From a checkpoint of a small transformer trained on Wikipedia.
Architecture: RMSNorm before each block, no biases in attention or MLP, normalized queries and keys, attention and MLP in parallel, capped logits.
MLP neurons of a small language model. Each row is named by its layer, matrix (up: input weights) and neuron, and shows model dimensions 170-340. Each number is 128 + 24 x the weight over its row's rms, rounded and kept within 0 to 255. Numbers have three digits each.
A block is one neuron, or neurons of one layer that tend to fire together. Before each block is what it responds to, as a language model described it from the Wikipedia text at the highest values.

Description: The final piece of a main verb whose direct object follows next, often after to, a subject or also, e.g. smothers, to establish, brought.
L8.up586:126148106139217114151070094100145129119100130135129155120132172103096180099128125133121140168146119133144126076121133091118118140171157127107118152179118122126074143124138195119123052101138128115133100111120109108137092158091115114065125119140116142097187122129129100150141110115135136137130113121171135086142121098125092122127153125122136119105127133114157147117133124109162132112117143119167087140099091099134158098137125118106178165168121113133107136166128151159113167171108074072145111118111142124097136117176
L8.up841:125113167134180127136109117112122146147102067152121181133090127170124120154127100129203112114195120117114170122122122082180139136181136138113159130126167166150097141118130119119114137149143138145125123112167116143113125160173105129131104105099118113137162109144148097103161126093143112132107119155112126111129097110142143127154144120135107130108120125145192151160123081124154121110090158110165093117119135124112152072107141136064157143143103127134083125161127120184076145149110111119114148157111140124124161097100
L8.up927:097117089129129112093113141102142133100147162128135143124120100136142113176160105136178122151138115120134118141078108121128151170138115148111196153108136127168089193183148103124138118107130090109126104105156123140156117165129136152110159153131154124100148127108147107124132091114141104116137097130084143134089160105128124144141116103125139134126172100144138162104133111170141126109173108114104125147101110115176158113146125150094096182147115115130126116143176126090152132089138106102123105105093141120143164122088
L8.up1397:101161145144166134148076112092127164141147136120129162107155112129117099148119115126151136152182144151122161095086159129132198110160155153145152113135128120162083146131115158159099091107110141119135091133140082091118123123084142132086117172105114105135178116136135104124130117111130120130079143147139145102115112116111098124153139110108131109149108110169154157121121101128152131135119138138173117132103081084128165119128114136088144148162165136117096129165183119146123180146100144110119165152124132137097148062133

Description: Bare verb stems or word-starts, often after to, a comma, and or which, that take a suffix or object, such as suggest(s), maintain(ing), reflect(ed).
L2.up608:132111160182165129126105146130119115089108135095132158086147141119096122152114113137170152113163138121151134093142135131123121156200123093143154135158136109149109115156150122146159186085141128140080116113101114119056127175108100079053128100118125100144152116114104118107170102113099132129138136144153132121122137157157128176105157094121119123136129120120164112136124127133158113091123120145146159100122168112126130120125119108159167127132117135152122151174163128177105133120133076105143068140125116149108118106116
L2.up1080:142146152155156139164091139157091144106127103059168155094101113099061134127093103112105115151217123149111141102117125106135164113170189138174126151124161081186079142144116160148144121103150119096120136121136089074131129160111151102124145174137123124128163128131109158129125129111114119133147117148151146090135106165138108128096121115104154066116140127141133145140153101117121137077127097122113139130121105085145154130120072137138168122138092080136129135134172115186112105124148097107148127143094164144132158112114

Description: Year numbers or their first century digits (19, 18, 17, 14) after in, (, a month, or a line break, e.g. in 1415, (1943–.
L8.up177:126166142115143161091128152170089115120131122128116132142137175097076160172134138145141122091149123182133125144161099121115136117140151135126114141129137096160089104163152148117165072110137115144105117097114164106111151113153134126099144126110138145113122103174120122120113114107132101134160087115152158126126158143086146134114161112092120147138140153122124146124098073116143117127135136104139099148115156107111134150121149125091114163158108128129134114125128120169147150139086131092125073136090127109105122152073
L8.up428:116156136139091131151141149108107123109163124169159113138086139138128148087119121133090138128140157135175191104144128122128105125136133099147122137113105146141134144116184118127154123135136155153181155126131071121107145111160101130104129095107156138098114115150151143129116081100110143156089128123119145137172129106102127127097121137121111138144133124123136124085142113082139125126147097094140108122136127141134132142137114108087119132198129140076126083133183095119127167131104125144138084125095111095093113117143
L8.up1000:078130093151101157140112140123160133112129064118130182102142147128104124130099161109151142160157143157114125172112159152089102105128110158132152143140146129155133115134119130145125111095145123127160111126078166116148147101141154114078147104150122113128115097107172121127121131143156149093146098133104119119097110131116139132138159134145137101135095142086128120139091128095143152133126132081121141083108151128130130138110143127106126096122134195169138097134142109142125174118094121145100090125105143079125112117143
L8.up1414:135095099120148145110138189137115109105153156135140152148137122115097155147126112112145119128155086160131157133124116103082165074137149109135132134157171125149071146110142127139168151144170120097159146119138163113118152121146126129123138138162134167099158143154153105084116111111102146103125100137134134133146122161093151146164130133083127125129085124100140117089105135124174124122132122131126091109112096120157171156121167131113137130128154122107108079144144114102146096108104114105131095137076150070107107141109

Description: Ordinal and position words after "the" or a table separator, often in sports results and tables, such as first, second, last, 4th, and Fourth round.
L7.up21:110180122138105115145106101134099124096131119138158157094140115078078129194116125132112130106150163157146132130092115125140098169145130143121115136106150116139102160117121112123146082114119110126137109169152133099100166188157088093082168181151129100106149139119151114102153097077198092156131113165143148089117103130113117074131145123127128156153166138152136138140073096107158101131144158128123148132128112115138171106107135152133160168135145146116132150130182125104126135132114118105093079127102168133148123122144
L7.up305:149108110137139097137140101114120092128106157152107081143153127110121144192135163106180122075103154123116147151130132093144145121167134129108073144172087140141127094139129112125119121140145143135164182166144129156102143123178119140141086118165126130129171105146106150107122161115132073162093131154143126150129156067126155126145154092079138136126095128121163163110130085144142079131163137075105072116129146139094099151091135147110132128179126175107140127111157122136124115127095123142119086165128119104111114150088
L7.up440:101116102127166100136131131121126122102121149155114136111080141118090155115095078120126122115192101154094121134103148109163122113116109120119145148123133129137150180086128132150116152088144130145143171142088134119143140093113154133119126097126100158105134112067136125117167122125164108163134117161111136106142179101125112157118119081126128154134097178152143142103095147111082131118112135138104077116124118101118150120134160133114161140140054163114127154167157107201158146159114128155116071143131116133090086136107
L7.up586:161129117127111119098124141155145116112133131136124113128125158107116135111140155124107122106100152159134120109088140140147135137132109122136092118143108114166189188116123086108108169159160117143108168129096131121102116116139116143135091087120121134100134135137140122131111127097188164124128104132104160110136147144121140148083153114127141157150126159129152142136101124126146084148103139107124124114126144115122137127151155133091141112152145130135145133147142149113135102101121102093118119151121090150125129114160
L7.up802:122123133136097069102089126100120165082116135149130114124133141099123140137103109112122142123090113151127137151118118119157139077154116117108163147143164130108145122104095126141144061117128123110131129101077149103125131141109170140130135163130126115150127099143132095070132142152180117158105130110139134152120161122134151178075155098145138144144101131204134141111133108143122145137125108116115133127153158108108122181147135149142133167169109116096158152166148122129181130143130133128112119145166128115119173114110
L7.up1185:105148123160131133131131122126105121132154124133139132155117138117102167149114130129155141144122146152138056103114147112132164151134112108126136151059120109126133126155141129133148093133174132139132105151161111139124140125172101076060153145112124138092135134133157089132129157170109079165126113122146128135153112142132152161136131082134153159182148135165182137136096099131137143097141129079116111135130144107137106134137124072084104110173104128134111178085171105107146160123137156121110105134067125144151097134159
L7.up1208:159144128125135114077122156101158106112159143112134126097129109095092144140141140120125121129121141147113121115147124146123087098174167142125097116177128102176152128119151119125137081131146131128132146115095152122126079089120145121139099143111134110140176121109123119149111110092142117162146087116078130084131127127146119091101137096163092078114138147163120121135136146128129101168157116108133106157143062142131153130112111154127130182131119127163118142159174147109155155149135143114127130135159131150138135124143
L7.up1530:146110082116176136131140136113137139146154101139161121123191193130109125140113117133146097154153169136163142126120105162120150135172136118138114109159132136126153124086133124127126137149075120139100138089140099145073149097074132148099083166146151135139119142103133119176136132179159080146149097117121142066160119108121108126102110088148148114115136161129168134095128097115158115143116122118134105104132129100147144120177102128117113155164176134092122119158141123144104138131111083127116117178154112133106139092129

Description: Year or decade digits completing a date, such as late 1700s, early 1920s, 1748, plus time-order words after the, like first, earlier, previous, ancient.
L7.up167:113141106123099113141130176103103131140149081169118163107145171130106112166103173139120152166128115147140105188153092169117094111167143125099109143086148087129106115148177128106103122140151135160110138152138166122095137112129092142090142114126133143127123138120141097089114077133160166124139108136111165139095118156142134130112145096120072117114124111110131153127102137109171120117162106113164113083125122112130127109090110119085132123125129170118123101148094115137192146116126123122139122128129200116133121118143
L7.up198:132160127132166172146099115129147110125180111123096148133131123125104101169145142146123170168116154167135127099136148143154127104136113138133095093119072108126099156142111141115122101097142152120120169098121144119102183115147100075106106121119127135114140140114154134094145109120129122100124131156139144101123136138131119158124134087155130099097149119170125153142115123108169127149107130100173072111132145152146154072100158112117110173202126141125159090135125100104119134128125151086156119167128087087115140100123
L7.up276:139163112118171148139100121099103114121136136128115124134147141100121149142131181159119103106082111131112140098098139153123142097116135165094125166145114104164113139155126144142118155105121137129148139113136142092138155149132108103126123106162119109124151120118179148170127090116105163121120110153155135123109142154079126100109141128190128144090084131115148145138133123088140170107135120062105076142107121156158131095129157148170107099136141129123118135133159114144178118130112131069109095135099150127112131144138
L7.up335:156150091129128137152121148110097106129118098147160140124098142139135133133138193158100109142153113140132132135152141110174149128114140103113136150114135125099113115124133122113135103126180139140097132109113146151146127166148139121103109135148113125154102077153128139129143116068122164135130082126133185105146133147102182118115113123139100220101164141118184139127113138137158124107130125101146110078121131124153141069126195129111162085124111107147089116123112124135172161106118149120114094149080127110127092102168
L7.up375:136145140110118130116153151131072121119152175137115097159144144101083156155123192119141136128096125138122159132113131115149133142121123140161122149161100127126125149114154117114124141172124140146133102097177135133101147119109100081146120140139139109107090129150173164139117092129120144097156107139121147142158122171096157129144167104143124137115145133115127150099105146167190159113157106117112048119131128202208101090132160157143155156109097139110108164123105131149123118133114137132157113117116137134125135129103
L7.up937:146122096140118140098110113169064096119162163120106146146115137117108157131176119132091143130106149129148128095132131141156131133156143155120117170116121109140138156135166127127139144135173141171162119129132143131140130129106163153112113147097130133098126134153111188139141097099184117079130141137126123092158120114124150078100118109180136157134145118142183119146066099130142098146103171153119132156164131122147159100095143150089126135102130164123134111154146125162160127142113087103106139135130140120130139133142
L7.up1112:151143098123094109177151162114161121108134113130131141132151115098113111140104145093105115121155125141119160100106089148192147126140132101139156134148100110113144134108121116121167168109143115116142126096103155116090163133130151136059117147127137140154111122139109144091131102108165110138139149124138122118130138148113152112100146109096102132101115166106134094084086118148179104098125088117135121177125129110133104108117136128148124122134074130124138085169145089082112124132122125120099095159126121145127133117168
L7.up1183:155139099153157088121086126147138102133147089146116148154148083142081122141086192143152112110124113123160151133130114163165130124130136085143123128101102138108114160129114152125154098159082139142126123062135122112091135110148116162121144104168170099082113127112105135112129112099177124152149139121145164130146126093120178122156138134142142163157130103124152140128151131112134115148110144118145126146104149122128143111138156142081172106163131143132107087132122118163143193140080135146097117122142129126119149142150

Description: Ordinal markers such as th, nd, rd and whole ordinals (8th, 3rd, first, second) in ranks, editions, anniversaries, districts, centuries.
L8.up44:157114133131155126080151100096108106151148136142141148071140114104125112146162167127105114143094134136132144139097150119148136130137107122104161116154079130129112130154127132127116100112175110120115136103160138121091121115126134164100148104088137120113138113121168132132104105100132155149168150115184141102131111128115148151135108093156120098131129091130113161092087124125145105133147133072138129156166148121131138136124165165116138124146125110132149098145140118129092136139126150092096107165121122101125108079071
L8.up77:158128117165103119091166167178112120108135126144147129157151107141113144159124162170120120140149132158149115172106129128137193088136113148134096081151153109135148162139174110127146149139119144095153097068102120132127112146135100156105078108137160125140125111132127117144085133121143129112157156140147135120120138100127128113109122120131112149145117138095186097126114128125126134155182134107111131113130142101095181115153061092116172134139140119160114143132097127121156156143096105130164157158167134154143092106136
L8.up1090:174154124141076108119128129146083113124149113133118130097165149117093140107111169122144146114120162148124141121144128150155108153106134113112142141177100135106127180058119159110110155118155151106158153137133155119169118131134128151135088111128100120107149148164080122106139135129126084107102125120129149112122156148108216088118154117134083144163158226114164118088108132119125108147137081130131167131117094161120139150132116120159121138162106121100118110120115134099151123113127140136125133159083085134115116134107
L8.up1392:123116091127126107102122134172132115115118127103119131149137151113132138150115136130130140121127127138116155156121116164169147170138158128096120140145113118100124113117110144122064123130162138091129132097128098130079088165123135150131095143098120124129130109152128073143114171157136079096164128146068134075130127110111150171087140133092150111134121172141140140067127105109112138133121131124110134129155159118117105167151091137141139127149119115123145127149087123111175097171149170166127119126121085139112130133121

Description: Year tokens, usually the last two digits after a split 19 or 18, in dates, lists, filmographies and election headings, e.g. 1950, 1884, 1960s.
L2.up394:143164138106130182139130141126075094120134097150151137130107096142118136109111211175121121147141149134113112091153107154112116153131138135099128160141169132113095116132123161123152154086125090144111127104151125102142122097153114133114133131097128127093130129145111131115166084088099134146139092113114193121137130145144106120087162116110163142133130133166128129139142138118127123117146130138148168174118121132170108134159123121104111129130145125130134068112117119158151148122119118096112093132121058111135099125117
L2.up914:137132121105145116160098161078154119137107120127150128113160131118118117151097220122154115145160133125127111141175105138126112032139116155126130143115129131124151144114154119131119148118105123170130145141081146070121131142142119163132127131115140129124129116105100148144145137132131058099149121134110163102150104148153151121111121070140133157111150137153136134134137143116133147116139101058116153124120135150151136095127127131110114090109128167154150124140098109172128161152157120148110174155140108102117116124105

Description: Ordinals, mostly "second", giving a finishing place or rank in sports results and offices ("finished second", "second vice-president"); more weakly, other ordinals and word-start pieces ("tend", "hand").
L2.up497:134134118136134147133148109113110117120168100094175131142107112103088137135092124099115128156130119132107148128128102087139120097169115100156129111154093065149158130085119142123108118177138106081134139118155142119134106132104145087054108123128106123091124085117146131125109138150160109172143165150133158122132143152088109153123129075108134128113117138106186137120132123133146115149092103146104143162158112114110144169134097110154124149145134115170135164139091088176138111103139121108109144097128125101110154093151
L2.up510:136149137115149136130130116107113082111166079127159095121084140131108125135098109090149172153102126134090128122118118098143145170197113092169135144171087071131137141125160154199121100124112073161130159181103128127111128150151111080062146149148125130087140082132137092148154164082137139133166125167131155132101147150127108152121169119101135125138083125121118152115141130144164095116147155150132113124160122175152135119127135088156132122144151140142143173127150115152136128116128118111127101123143120101128121157115

Description: Verb tokens or verb-ending word pieces right after to, can, will, not, such as raise, throw, capture; also closing parentheses after abbreviations.
L7.up101:111129129181171111129124138175104154104143090142157159095110112106060133095086100104173139116211124142096115112151106147137086106143131115118169130111133148135125131135134155111104114119116125147140116117119121104140123132076136142097153102115088111151130113171148100105107079135144119147139113154155161172126097140121144151132123112100112179122141127119142114130107106099131086128154107173125087180099099179137168113098158147089148128153126114082155127111164118134165122124090120146145141124123128135112128128131
L7.up269:133165117119157161148098138138105197162140134122127171113129125130118112109107117132175141126161128150134129103139138125164176142144166160168122111130104122119093141113113163123107123133143154121151085106128078106138096121115124104096080164111107143104144129120141115151128102127121118158089188119112152122140103111130082140122154130127153098094106109138119118128112059117150115120114112125142133152085101150142150152114124142111149111180101128147092146172152139174129123150096136105127148142120157129118126077105
L7.up425:124126147119109141102149147153136126147103170117125115150125174133137113080167128176115152110151132143127136162067101168166102125120105128115164150130104101134119111110198118126152137139105149110148153103134115116119106116065116133114167129137128142119110107119148150138143131096142134141092150135153137139139120083119161095147127076127124111082200132134163146093129143096152156119157124157136134136147096133102074110137133161085170096139122141168121145148077144090143139102129168072124141152110100116128149161140
L7.up546:136134094136124146125105128143118145138151112166185151111135132112107122136146119109153138126143124142147123107117121135156116155167136138207163108073138162125145158161127064134177172116139143112142089103141139089176175112136104087054149063125089105117150150141149104117136164094144139127102119131129141087168122118152124092095186132153127109114134147120166099133109134123123104102132143127122103152110135117109151112168091136141166100119126112162106116129110152119121142145120113126119124116118146158146116150114
L7.up824:113119132144132125142136110152142146153131126090124154097141120129089121168119109115126103160168127153106130121132119129187137083161116141164138130093099115097099129147136148181123131107112135136118163110128148125110116161104118133112146127118081162136178142120080083124154138095158143118113122174119142143151121143168151133117188134134149112108170107163159089111131111095123108087119116143156132177122172119108162133148077125123104136142157148158128155102172139123105160145128155104084149109116172143115131154119
L7.up910:135149076103176152124127132173155159110150144118154150105126148109105144117156103080191163158154114136111136138133090139160136177135116114160148098179136099157136162142143174167097092125123174116096125131158073145120127131136150072129146096139115148115170095147115132117139114110107084158105173147140173149133116107150093167157157123133147110106121151106139115129131100100133166124129139113090108109130135123119181144174091099138119123169146135110124113160079138177132093136116126148121131120144143167146097083105
L7.up1163:167162116126148195159170152147105109111109166112146155093137134128113124134145119112161159099158140140142117114088071134165159127138144139168113121130160124111135189117134109128095147144131132128108107127165088097140142150126121126128110141100117183138186143103094127138145113076131095130103161153149145128135139135127095114082171124149126135125132128142143153121121093102126110096113140083138121182159110159133143112123082144161179122111120112155127119130120138137099138138125110110174105141136163132138197070107
L7.up1494:115149132116131125140075132099120154150145163144110186144122136125134110120101153146127150161142106142119144096071126107114167129153147147158104116162142140148095126149087166147127107107129169112123078116109102066130123152117112087091146144118109120091142121131156125073103088072131123166147161132117132125105091138138142128170162128119146114104119148140141124139125097112136132101135148107174137138112072127141130117122123123120130155142115141122121138166142102182136135149114113117128116157092151137078149104115